python train.py --num_hidden_layers=11 --hidden_size=256 --num_attention_heads=8 --num_key_value_heads=8 --head_dim=32 --intermediate_size=1024 --vocab_size=8192 --hidden_act="relu" --norm="rmsnorm" --norm_place="pre" --norm_eps=1e-05 --positions="rope" --rope_theta=2060.0 --rope_fraction=1.0 --qk_norm=false --attn_scale=0.177 --bias="none" --tie_word_embeddings=false --parallel_block=false --init="normal" --init_std_qkv=0.0401 --init_std_o=0.00854 --init_std_up=0.0401 --init_std_down=0.00427 --init_mimetic=0.5 --optimizer="adamw" --learning_rate=0.00164 --lr_mult_up=0.613 --beta1=0.9 --beta2=0.99 --lr_head=0.00593 --max_grad_norm=0.5 --warmup_steps=517 --schedule="wsd" --decay_fraction=0.61 --decay_shape="linear" --final_lr_fraction=0.0 --batch_tokens=65536 --max_seq_len=256 --doc_mask=true --train_tokens=412500000 --max_steps=6295 --dataset="wikipedia_en"
MLP neurons of a small language model. Each row is named by its layer, matrix (up: input weights) and neuron, and shows model dimensions 128-255. Each number is 128 + 32 x the weight over its row's rms, rounded and kept within 0 to 255.
After each neuron's rows, "fires after" lists the tokens most often just before its 100 highest values on Wikipedia text that the model never trained on; "fires on" lists the tokens most often at its 100 highest values on Wikipedia text that the model never trained on.

L6.up95 [133 140 135 116 113 134  86  79 107 101 154 125 128 161 142  98 189 105 132 138 168 159  86 151  93 113 119  85 137 119  92 103  55 175  54 146 106 123  67 100  85 120 116 138 179  61 113 186 122 127 101 115 117 151 122 138  78 136 128 166 124  45 119 143 105 135  86 102 145  93 103 107  99 122  99 126 171 214 124 123  99 131 126 123 105 177 141 162 135 106 131 170 169 167 177 155 118 128 128 157 188 204 186 100 131 112 120  87 104 198 141 125 117 127 121 167 126 155 108 104 120 100 132  89 120  94 131 143]
fires after: " C", " c", "A", "C", " tri", " Qu"
fires on: "p", "a", "P", "ar", "ym"

L3.up881 [115 123 154 114 178 172 106 147 169  86  96 188 109 150 136 110 153 106 119  85 179 173 146 176 135 129 134 183 134 127 186  73  87 137 123 127  86 126  43 132  98 124 144  86  98 110 125 149 141 120 111 148 135 102 107 158  96 170  69  97 132 138  99 169 138 124 171 135 110  87 131  93  88 109 165 156 138 108  97 150 102 119 134 193 134 147  94 136  90 152 178 120 104 154  78 128 107 159 144  66  95 162 102 160  76 122 152 158  84 118 129  99 135  78 164  97 114 154 135  98  88  90 167 144 134 142  95 168]
fires after: " ", "\n", "2"
fires on: "2", "0"

L3.up245 [129 140 177 167 118 104 131 137 174 108 166  97 149 169 126 161  98  64 181 135 165 127 165 126 146 122 123 155 134 152 138  54  65 130  93 125  54 117 122 227 118 136 136 136 162  96  83  81  57  88 152 130  99 125 107  96  87 106 170 130 115 139 135 155 177 145 105  81 164 130  88 183 101 135 205 129  93 108 121 158 134 133  77 162  87 160 190  99 151 129 147 147 106 134 116  97 158 107 123 111  88 122 112 112  88 109  92  79 130 108 127 134 131 141  66 111 143 108  59 111 144 182 156  88 143 121 115 125]
fires after: " "
fires on: " |", " as", "us", "ex"

L8.up269 [ 84  89  87 152 125 170 142 129 124 130 157 124 205 131 142 136 193 182 133 116 131 153 210 117 134 141  72 155 100 129 127 146  92 124 109 152 132  61  49 156 107 155 143  95 120 136  38 108 167  75 112 130 225 131 123 146 135 126 173 144 151  89 125 139 107  90 100  72 123 162 106 182 110 115 119 135 162  79 102 135 169 128 136 168 131 182 133 100 145 104 162  60 113 116 149 189 168 131 144 166 150 151 126  83 128 126 145 166  78 170  94 110 117 144 134 104  85 153 129  88 184 135 150  95 163 145  81  65]
fires after: "'", "\"", " Championships", " I", "U"
fires on: "s", "\n", ":", " |"

L5.up415 [159  79 118 146 141  92 139  46 147 122  99 184 159 124  93 188 164  77 147 227 141 125 155 167 173 150 164 169 156 142 151 105  79 221  66 136 132 150 134 136  75 128 131 127 188 133 152 106 156 108 139 158 171 154  89  87 204  76 149  83 115  67 129 136 156  47 156  68 160 161  84 138  53  88 107 156 188 142 127 117 161  97 142 131  98 131 131  84 124 136 159 144  85 136 129 165 140 137 109 190 155 130 181  94 128 111 158 144 115  88  98 144 157 157 106 125 147 137 102 121 116 147 179 173 184 151  72 132]
fires after: "2", "P", "Am", " Pre", "\n"
fires on: "0", "m", "on", "en", " cl"

L5.up145 [110  99 152 139 147 130 161 101 150 107 165 111  87 113 127 167 139 176  97 175 163 148 115 114 143  97  67  87 154 115 126 117 180 142 160  94 117 119 107 131 164 165  92 203 189 130  79 128  90 108  98 102 166 149 119 117 127  68 151  93  74 100  91 124 165 103 148 132 121 180  76 104 106 161 176 139 105 133  97 100 131 149 155 102 158 102 129  87 182 153 177 117 150 186 149 133 103 154 155 152 140 159 191  93 127  58  92 115 101 116 135  88 161 134 116 143 129 156 171 110 111  98  67 167 103 115 141 112]
fires after: " Al", " al", "a", "o", "i"
fires on: "-", " M", " F"

L3.up194 [131 120 176 102  89 121 145 120 100 128  97 148 154 159 154  97 139  79 118 138 158 152 121 119  69 174 102 104 151 131 142  87 161 108 153  83  88  99 166 149 133 154 142 136 166 124 114  75 132 241  88 163 164 160 150 230 184 100 154  90 147 185  76 135 130 172 108 104 147 163 133 177  92 117 132 113  79 130  82 148 132 118  86 135 158 128  94 153 127 199 156 118 155 109 197 108 116 123 166 118 145 172 102  94  89 105 174 130 121 108 126 105 145 189 108 204 161  87 128  89 118 111 152 140  75 169 120 134]
fires after: "\n", "'", " |", "K", "g", "-"
fires on: "\n", "==", "s", " the", "am", "aw"

L6.up877 [169 116 112 157 112  87 131 122 115 130 182 115 188  98 147 122 132 133 133 156 137 130 176 140 139 189  94 168 160 163 167 100 131 141  99 137 113 118  59 156  95 134  34  73 148 100 200 121  96  76 166 125 178 142 143 140 170 168 140 174 101 141 135 119 162 129 158 151 187 135 146 138  85  98  99 147 103 141 109 118 134 163 121 115 137  88 151 122 124  58 114 101 107 138 202 120 132 112 167 143 186  90  91 119 145 137 102 106 135 106 166 129 134 124 136  77 108 123 131 167  89 145  86 137 121 146 114 159]
fires after: " at", " (", ".", ";"
fires on: " the", " |", " As", "as", "at", "or"

L6.up592 [ 89  87 120 162 143  90 170 151 117  96 140  86  69 146  80 181  88  92 141 146 157 150 122 128  87 125  79 107 162  68 109 121 152 138 105 100 170 135 149 106 159 122 178 148 162 133  93 129 147 131  49 128 106 107 115 127 141 126  89 155 117 110 152 120 121 155 124 150 161 160 140 119 135 147 192 147 133 134 140 106 100  97 169 150 121 101  73 107 144 100 192 148 183  62 107  85 137  97 129 156 119 134 113  39 140 148  97 170 111 131 100 185 145 156  62 154 129 125 127  87 120 136 160 100 125 153 136 163]
fires after: "-", " ", "–", "C", " M"
fires on: "1", " |"

L6.up6 [174 129 146  89  89  81 122 139 150 147 119 156 113 165 160 135 133 126 153 126 120 110 121 124 146 133 135  95 137 145 143 152  69 138 106 153 130 141 113 134 123 129 150 131 156 135 105 105  93 136  86  68 128 193 213 100 193  71 182 163 112  88 114 101  78 157  80 110 174 130  85 131 172 135 121 120 170  97 127 139  48 188  22 157 132 136 125 104 127 138 145 157 183  94 172 106  94 116 121 107 179 133 116 178  84 136 169 120  92 130  74 147 141 187 139 149 156 163 106 156  85 162  83 161  79 134 106 123]
fires after: "\n", " U", "%", " L", "L"
fires on: "|", "g", " of", "-", "u", "m"

L5.up716 [ 75 143  93 113 113  90  84 126 176 116 159 110 131 143 158  75  84 124 187 144 134 179 182 199 137 186 168  77 152 127 154 122 158 163 105 121 159 116 131 164 172 143 151 116 153 129  86 126 147 146 119 136 125 191 123 104 134 111 145 128  61 113 147 163 139  77 138 102 176 161  76 132 139 140 115 152 150  75  81 199 128 141 116 172  79 120 177 128 156 144 167 164 168 101 134  64 158 171  65 155 180 146 145  95 117 115 157 111 108 106 127 125 189  97 119 137 149 109 119 151  99 230 110  89 118  87  78 175]
fires after: " "
fires on: "1", " |", " record", " history", "ology", "ics"